MLP neurons of a small language model. Each row is named by its layer, matrix (gate and up: input weights) and neuron, and shows model dimensions 0-127. Each number is 500 + 25 x the weight over its row's rms, rounded and kept within 0 to 999. Numbers have three digits each. A neuron's up and down rows have the sign that makes its largest values positive.
A block is one neuron, or neurons of one layer that tend to fire together. After each block is what it responds to, as a language model described it from the Wikipedia text at the highest values.

L2.gate396:505525510468508526482519530501486477521474496489524483433478516489470538487506524559521485496503503493523498442535485518465494522530476498509523497499515507460498502515503441503521472496508510474505493554471509483524515494472523501530518464508489515535500467540513485520539518504525436575457462540501459464486520489502540546468520492544500551493515536524498453517523506494488474522503
L2.up396:517516483527449489516504531448503470501516491548475509475449536483520517515476468506485512472531501474510522464501548490492483513527512500543496500502567451520502501551513530520508487516538506461486480509519510551515481492503570496481484506528517517506498507540505491506521449528521515542456500490506489462498515491466513512507463537509489564498507489475492489491516494488516507508516
L2.gate410:512502495523477521473503526487487508525484493492518505483508471480500493497502502520460535538529504530555511509491508541454491497517520495550507482494490482482508471505486508467528501469490502483505484541499476474492561491475553536557505504492499536485479429533551477516539504485498475522493544529522459496497535490517517543496520549534502520456494472533525462493510518520527467529532
L2.up410:509488489546443511476510541483470525516465483499535505482471479486520530506520491485461549507512510525531479489491542536539508486500512496539511463505497503453486445519501516479513491479525489471466484534503484460492520435467540509536453494503477520507485476519555506525529468530504473496459512492531496468511516488497501523500512540516464534498513463509530513486547495528502484508514
Description: Partial stems of abstract nouns still needing an ending, often after "the" or "a", as in scand(al), controvers(y), cris(es), massac(res).

L5.gate229:518486518464534469488507509501475493513474476528493492463529560512488522487518518504480483526481494499539524480486514512477491500519500470567486551526508496481521513482480480529490481463503540491520514520513523518500529510495528475527498498516488561473506462487476526497488500478505478539472504521510490521514529488508455530473466519491502520465468518467506492457518483464512475479496
L5.up229:520499532490505474518520499521514491497495451520498490497483497508517510496520489508547509495503474505512496498483500491546504491541542483536525526536500479448509492506468489525520495511489507525519494491497518523509478509519454511468483480485473533525501486510487526465516485506477480513466515491520557489489485530485529533485507571519478487446554530539470469491472535493516515490494
L5.gate251:522474496424493480466522511456498554534488519465493459492473540523459520452527532537488504489515460512512536449538522485463480429532484510494513498525496556478518514467518516458513472486539502457536497517510505495517498507498488541462469495489494503487524490434515492519516522485488481532506530480480508508503549513513508546557499533494530525501519498472474482491484522493516474497470
L5.up251:512471504519445484466503497508518513521527457498488484529502515494498484523492515468494527465477516460492580487487508505515473505486472528465505546513502522565495539475483469512501569476506515512470509479504484491487488495493469501471496478510510493515495491496481498516491492498548515491502507478494459503490466472467516531502472496478492508529490490483531500470467534520502527483461
L5.gate972:536490553469532488493516523472504485485517448487447463565524485500463492513511518473518515496493488494511510460492484458499490488468541520532501542512495581518540523444543490524507516448488540511541497502541474520506545519458450488511476505464532471531496476532506529519491502481537481532502496481490486519491524488494520521497463493480488538508503515492482510511518511510526524529521
L5.up972:521483503460454484483509488490485529500460521523465509483480498503536510531513514463521531511467566473473529517509480494505529507519462485497506549543519529525462495508502521487501492518516491537534541453539486539529469488523514522478518464480438509506535514509506490499512510547484524536515528492523477484510510571501507497522515457493518478516516527511555524497477471516547496490490
L5.gate1067:511465468470494527510491459496551517512470464516472483486556471527536537471464471475481448504514533503515482493494520531488496503510501491491486480502481440464521510484508523479514484470466547551540488497520501522492553544527473527508506485488515500524490501504509501484485503523465512533506488471520516507451572492476515525528511505487501489529471529538445509514488498490522524502558
L5.up1067:505480417483461512496509501509545538502522448496502494505497523495504510471460480438492481469477511475530491518531536493521510464519504509517489481463502478462503473482530523516525501483490491507489507485530519485480521513514469528475472481473493492535491518496526530500476498523452523465496489442523514480497525478447512514539516472474507516529476517493459514473494482497550541485520
Description: Year numbers that close a sentence or parenthesis, often fused with the period, in biographical and historical text, e.g. "in 1997.", "(2007).", "born 1993)".

L2.gate299:526501461537470510470477507521462523458509451540497516492470516469512523464478533471466501447492475463498521478519458523506467517452495488518493465486525519507521525468498507520531500453513481511497515487511506489503471508482549531505467479498532576504512468547484507496492466494495472454471532505508493460509455518459498492494485531511506470526454483480493509514510476527503558502476
L2.up299:474541513490497505522484516490547524541487555508494475479555532506483485552493483509509495539506532483475518511484556472514513451487522516509520504484517510523456485507497492473504527533479529504490503497493520510519509463534469518472525529507464460471498539503527507546474507520516520494519486492503510485478539492519510497500510495464503526490516505528530487522504534474485457489505
L2.gate1061:555497532464496528531483513484473501500457437520467510523523489480483490514512513528459514449491563528524509501524503563512497553490488490511480517507516480518476506455495508445531514514534470516505475526531504469470468467503490488457452498497462521476449480515521501514504533520516437530482544500538471495494509517485496465500521482473548491523526467494518499497457470473504524488506
L2.up1061:524530478480503520503492488486506524487504467511493494568513511481466510506459481496482528487491561535476524511495491499514542534483519460470497506493465503508502504478495510516512482486499484503528526519529499519499482520483473493472508522449450509569469485522508488474485495512536488530538506509515494506507503492515516536499496502502520469501516506486503487528458518497533496505507
Description: Words ending an introductory phrase at the start of a clause, usually with a comma, such as Subsequently, In 2005, Shortly after, Initially.

L5.gate427:489491508526471544449510515524502484511485507512517541468497470504527538463493490512467498512463509503492507481504504498489544505507479461505514479497514490520527445471478462497529491541485475544471507507542490518501535510503529473522531487499481526498489489493527465468494490481533483487497479525531480515485471482518528458560508498503512527483492464550474473499539523544541492477482
L5.up427:465464521537454527460514569460505493535486491544510526452512477489561510497534489481471481506507507482510488477505550500491513476507473493517512484512515526515498497518518478497508528520544486485484465458505519473505497470483528500490539486489499479502497511520535458482517414522482451552474495495537505478469460514505512502495470513468550511504507432526490494453576530502495519478536
L5.gate485:507505508503500509477522523490475516536504467510506442530487522507492494479508480546469512480535498458496452477491485509506471531525493495481500520474484506480493477498457527507484513480471505438524468487526501501457488503515505521523488524475468509462546497481506484450544519487530468515478471508478511486483517499458459525460469513490505493486453476505503448540494487500515502483520
L5.up485:461498487528507509437477551491533555527510471511523523525473506527530495502474498558487481485514512486513514502495533525502507490517531528481525448532522513498488510534498486502473551515502517489500490476494528514477482425504534507512481483506488493481458499494497511492520477544515405480507489528498531462499498443453493495509481530497471469540492482493511501449530490495557442512489
L5.gate509:500494514551484483512494551488528493517473493466490500514487496521542498510531474505490508505511514494514482484493510540525496524506536488542525453476472543526507472513500480446512510530515548464479443503474502472466501476529537509517479503508519515463509470533539543486486513509507540500457502491516493486513506468504536478523473537484543523485530481477481504473555520482489469492505
L5.up509:504514483525440516480454515476515467507486485483523531484519559475501504503477479499522542502518517510513490515490530472498512449528542486482547483512478490468455490549455496520526491521481481475522493483505478492479490510529478492466516489493474500515508472538523541471527540465483498534506494540512512481541505508464525516532488491520464455476456479504480486528527464541518524535545
L5.gate990:458532509498520483506499476474484446498493513481512480527472490501504530520522469483515507540508505500506477518489487478513542496507451509496530505451482513504477494528474496519496518525512474477490483506509469469485531506505520507483526485516516481558495494501529515506478482468471493517469544485487500487474499513494503520495488474466497515502509484522468510483509524459485489513515
L5.up990:511513496528508509449451495532471528484525465494483561494454512454540500494483524489487531485541479480547492494478473565503482508503517542498524501531497511457472448501492487524475524432520531457433504493512510506486528439541522487511472534512510495499492494503496502510473455494539503486526513485511526443443485439471489501518464521517522492495518477480570546493492498484518478491525
Description: Opening piece of a word split into sub-tokens, still awaiting its suffix, as in conspir(acies), depos(itors), distribut(es), danc(er), Strik(ers).

L3.gate182:499519487508504502516473527462482535492526496524469515537481553487491485496506488569476489528532507492516496497486457489452496514524514458488528483484488537499532471524490482532527499486501524507542490566512521480487501495489582499503501502424454506493487476509524516515502514495505494500522535475475511511482503477507456545475461479551526479455491522519496495499498487478479493529496
L3.up182:540495500554504447476547469476512519472509492528465523498500486515523548485457517489515493522492522499522492503521531517516502495524498485513502492489487489506506478487512511539557544441529526453505498545482512497506481469510507509497487498475523480488453497500522488496547496542503546511518497514472519495493466470509513504526505560520526518460483521501474543517505478523543498495514
L3.gate190:478523499483532490528502497506495504529525495505511500506483490485451495466496523556455563486553506491513494467487498508467457544549511501545500513459484543497512444498491490488474496515474552498506489524531499456472526524558495486515519510470482490499505491452498487549510519493495461504490474458516476483501497506490487545482542430499495475491526495487565445484534513490511499484512
L3.up190:491517459484477486479486521507474522543530499527527523464487436485514466505500522487487547495517510473453508472463545462524507502531546514503471517470514529501500445535465482522519508531494527482497520501503486476513519521539499498501533458485484485498497519499506475526469509512514503539488512496533509493474473497512510553471498463506491490516496486481533489480522518505566521536533
L3.gate384:513539499493528474521541522501493484531530467495469477548521472516501531488527478506486522507469507501514491509511492463518512515501531509545531500518509446483519459509480529478542509517502518488512486551485493469448492471505506521508493517521493499470505480518547490505522503501473470515502540494516503560499501479484469541520501493520497504484544502570523471496492541513496553477474
L3.up384:467497522492469524519556571483479498506510497489476494519469475491505508543535459515496500515531518464515509502522519469505490507498518515525510504504516482480501452496499502483541495526525526463457519512463524460462485471552512490548472492493489470467485492498484514531492498515483459512523527502485454508482478467454503530498498540517498537497510454500519492460524504462502505470505
L3.gate472:455512517550505497513534502453525511492502492509489502459564500513513476504483515520521503501480441551501523510493497462476501512507472496484485519528496498504491520474514503489516506469439455515498532461459495544526471487551538508495530500502543524526503477487520536506481477492486523499495515516498504485443495473549479519450522556561526483449533499525504470524483523482527457475501
L3.up472:456506461508488526557544539489502513507493514469508493508532499509550498496519534483498477491473513472483527495509518520532513525526513528483490496500526470501481488486534510464508488517487460508453551489442502529540494478528513524450509517551527483518520514486531512519492480482491517530495520490500481436497484524529536540477493478485521450517524490513565542501506515465584495470509
L3.gate516:505519502521508517501470470484461482475509480475521506493562497512485518504487491521542478515503507534525520490488498502481538558471495525533452531497472479535533445492492524510495516528449497526516480538526524509526527463496519499551488507526479535506492490552510492507506488477522519529509474519503509532449537519503477529523515493517556494518489542538521485477543513514529481523512
L3.up516:502504450560480528503496521495504532496510444499510486494529511461502492506517519489497487492482525523512487510481577522526498507502535540526485476510463506505511482479514537504458500522529449485493476489518509528540507485484484485520484477507526523513480489533493519523515445511509507504487488463538489465489518505455491535488488515494477485527523479520536504501580473522496455504507
L3.gate842:538532506497531452495503489490508462498429510494502458546474488471466514510472461472521481487490498520486480490506493477478544537546493488538508522476508547490472500532447459549493486470492502504511495525514501483487505488480533527512481481484524503505502474467472506499546462495517563503489480498495497523491501445507510539502482503489517500434537511571496494518499489487475496475500
L3.up842:478469473541449480499543496506516486492517490551472493527442458503529491500524493468487507505500509481500472451494514459519500503516494533484493468479511480512500482517474495504476516464497485493460493502489509453469524513513475472471468491463525503426497495495465468518469457599533539504504495500452469476471516426451517553487492519488554496490512470501474513480517524518516491489505
L3.gate905:472504494511488488531492528488520482500503490503507498503466502557513496519517545464529546501481494486482498497523493488502495452499515508530526483456512489490471494533499478525527500512538503483470486505536492508481481464499515489524509475464504529504475484524504470540502526502503499512481560484510482485521487535519517538520526497521556537516508478518494505557476485488467545520489
L3.up905:527525505501485530520481502507501464517527533444449508507494530469528523507472501527497486511509480502468558461478493530456527543486513484482493500544458524520524553518459501493575523477501547460512472509456485510488505531496508506516465507539495471501463437529500521466497494499561487501449490567457495516490495488471513500503515505518493497474506544499481452464496487495512466468525
L3.gate1104:477487506535503500486491532493505471521475481521451479504451496495542531523533473466466489529493492511476500504462487493504469546517490480514532507462497523475482461525557466465500549475501537462462472472513486450461508478505482473502482504485502522461495481481553529510477478558520572492494531481471520453499496495497503564522486525531523521487524498469475487467501525490525513528560
L3.up1104:515521488510503539500494494506477475521511472480518529504469512517501478523510530508489518486514521503546500527460501525488503481506501492537542461527482491475535536533437511541531454470473457508510525534472506509514505498498515531508470501480498526512468447503535503500473547494524494523499480546489461511486509461485551525491496494495507506497464517513495519520487501515538500510522
Description: Opening subword pieces of multi-token words that need a suffix to finish, e.g. mer(ge), cred(entials), exped(itions), sacrif(ices), impl(ies).

L3.gate96:486532516496564473499490495531474489481494526518482500496557522526509503490519500468460529496449524486486510508519520505506512516500523488502550525453453528494524516539491527560474472525495520547479503501508491488488531507505504490487499465438514522502525460507516516478519462513485544509492504457523539483506534497505506517520400507510510488497500506514477497506516472494511510527540
L3.up96:495488537529524539487509504515532513529534475469486481518508542456467476502530510482474490525453521537474496552520490479480520468539519508499478522518507510532502456470500523514516503464495515492513482514525483482506507483474448497476510511520511578478523509532519518483459466481537502469464476465553537514448529531505541544504528482497459533520495491458477478551501474540528550510439
L3.gate290:455471475515541477510467466509526475477511484550531523491494526523487534516485521487462495537545480479536503515512494501550489494500479499500491504501502513506525483516495478553538524466479543476515511487531511513475526510507555466487495527510503479504479455499495515476493476492498499548534552477507515547516527476510505496542504559499489494522481500551516478520520488417494507529547
L3.up290:492485523469499497489520458509509492499546500485512496444539516487467460503517534492472511522511494519516511499483517479518480522530464542520519514471496504571518522467535496522545484476468508531545520562536487492495510529475487498503515526500537530519478502494446499463487508503518501544521504482475503505515498469515476488511544519453457480509548498536504521523492493463522490492490
L3.gate398:460455510472477494489467486523523509486532522489499522498514493504499433500530531473509506508493491490507493481553538498525483490539517511533478516501519501514480516481483524472485513505473501488501495482468466497475500474485472477521538499526517483526489505486478510532493479512510484552508509499544456479508519512542532463498495484493450472523500482526489489468509522442469494492515
L3.up398:464494489479507535547472432527526515460466529486500474481490511495533519493505545497515548521490501512508497499513508498485463478520502490479466525525517500523480459509470539538501504486497471451497504518493488545510464512500528497491488500509501533469480518527492515423542500498543487524513515517555528487506478501511496444464501522487489468497460486482485498463548472430492468502475
L3.gate513:474499485485477495499537509536485555534543453530553510478516513530496537469460523497496517466463499457530521507549510506515492445517514554495503454476511505495449493528534516519507516466505518473483502502508498491480504495507482478478535499483518481514502493498504522497487499503492480523472540493529520475531489501498512504532525516490485535493498497496483501512489502546531548501508
L3.up513:546524511451497513473523472560511516509501525495439492492456508478480509488532517511529501517535530510507522536498479482464470498470473537509524540472452532467497533447488484538517466538526431469516494517486531557505530491489500521510566514494497460555473523511462504541498530457483542511491500501525470451497501496522452508506452471474528487486501477521492525522513510514517525511544
L3.gate571:494497526447511499514502450522506523510543506501469476470507513518479475542533524475505544492496500498495453508510503496501491471534465511491496489442516499513505520521512530495508501457485512486494492543532452515451534508473490465528471515486556501483468485549459491537488492502468501499505485517505496483441533521502476474508466494515513465492465514527490502534529481503500516488555
L3.up571:477487511494479490478476472535553543482508534491514481490486518507504483548551526466536524482498493459483477505544514505528466432509513567477492499487530467495478496520526529499529524498517495484496505502527489520470488486525462454501506515519509487494472516530472496496462461493479486495512487494543509478465471500479523469531479516483486452518488467527498543511511514488539516489511
L3.gate770:529484517494500519474510488458528493528514505520503523486526479524488502464490482461494502491454487505476503519528512540483493556496522458511516513517511485556498509498506512502544504492496530517515504551541429540499509475499509494461532506495485505475508491530553490508472480527499487496464530475525506464474494537501501514489539457481555500529507525481479536522465496523541536499464
L3.up770:509504524485540528496508520477534514510479491467525499493518478522465466511483499511516541508480476520462489552518503518465531534522515433489536542504483477485515524500458480507500505522491512527563542544530469475481481496482473498464490462488466515490486501537508468467502491506474492519491548496521501524498532512514531484516464537491516481490523505463495485471460519525517521525469
L3.gate817:505496539486524482480516506542512498509503513499492487476500495540468467510514504485499493498476501451510518497504487494486512470508521477489500538456483537472496507523494502549519459463445529499516497510521485507479520423518486546496491487441472530513496481517485478497507486500483515503459501476532522517535494498500505473512449543533460502469507462509545485479504475482506530533503
L3.up817:518461525496545531503521509551530493527511512508444547530532504478472475472506503470466503500434499522481459525544502471489498463506498479514482537501501513540480477454500503513511509455505522526507504489491498488467512472513481531468486520486471536485520498520502513502472494506500515488461507484565521474468537515473527504484470517484492466501514513496421470483527503537524505521437
L3.gate857:524480524457496547498517498519484505536531530488492498473516534502459509511528527501490514492425455546460485519543509515518556523512524464504524508531509519537474485519515513519516477493497497508522484520502456503491492491498463510449487504529499531469496490496515488491522478515540483453457504480569475502485543524456506495459484488526492496539469487515512499545438477496538531561450
L3.up857:502476541500530527484518473450509500508527524473520513455544487511462494496498509470509540524463510496443479563499501490472502515539532458521528507543505506474500467494490504542482467468485518527504476518529490473460491483484509497467469504486479503510544496513506462542533504513523566500467485480513531512470512505502496500506467515503467452445488517501471454501527477520509507486472
Description: Four-digit year tokens fused with a following comma, period or parenthesis, such as in 1935, or May 2019, or born 1952, in dates and citations.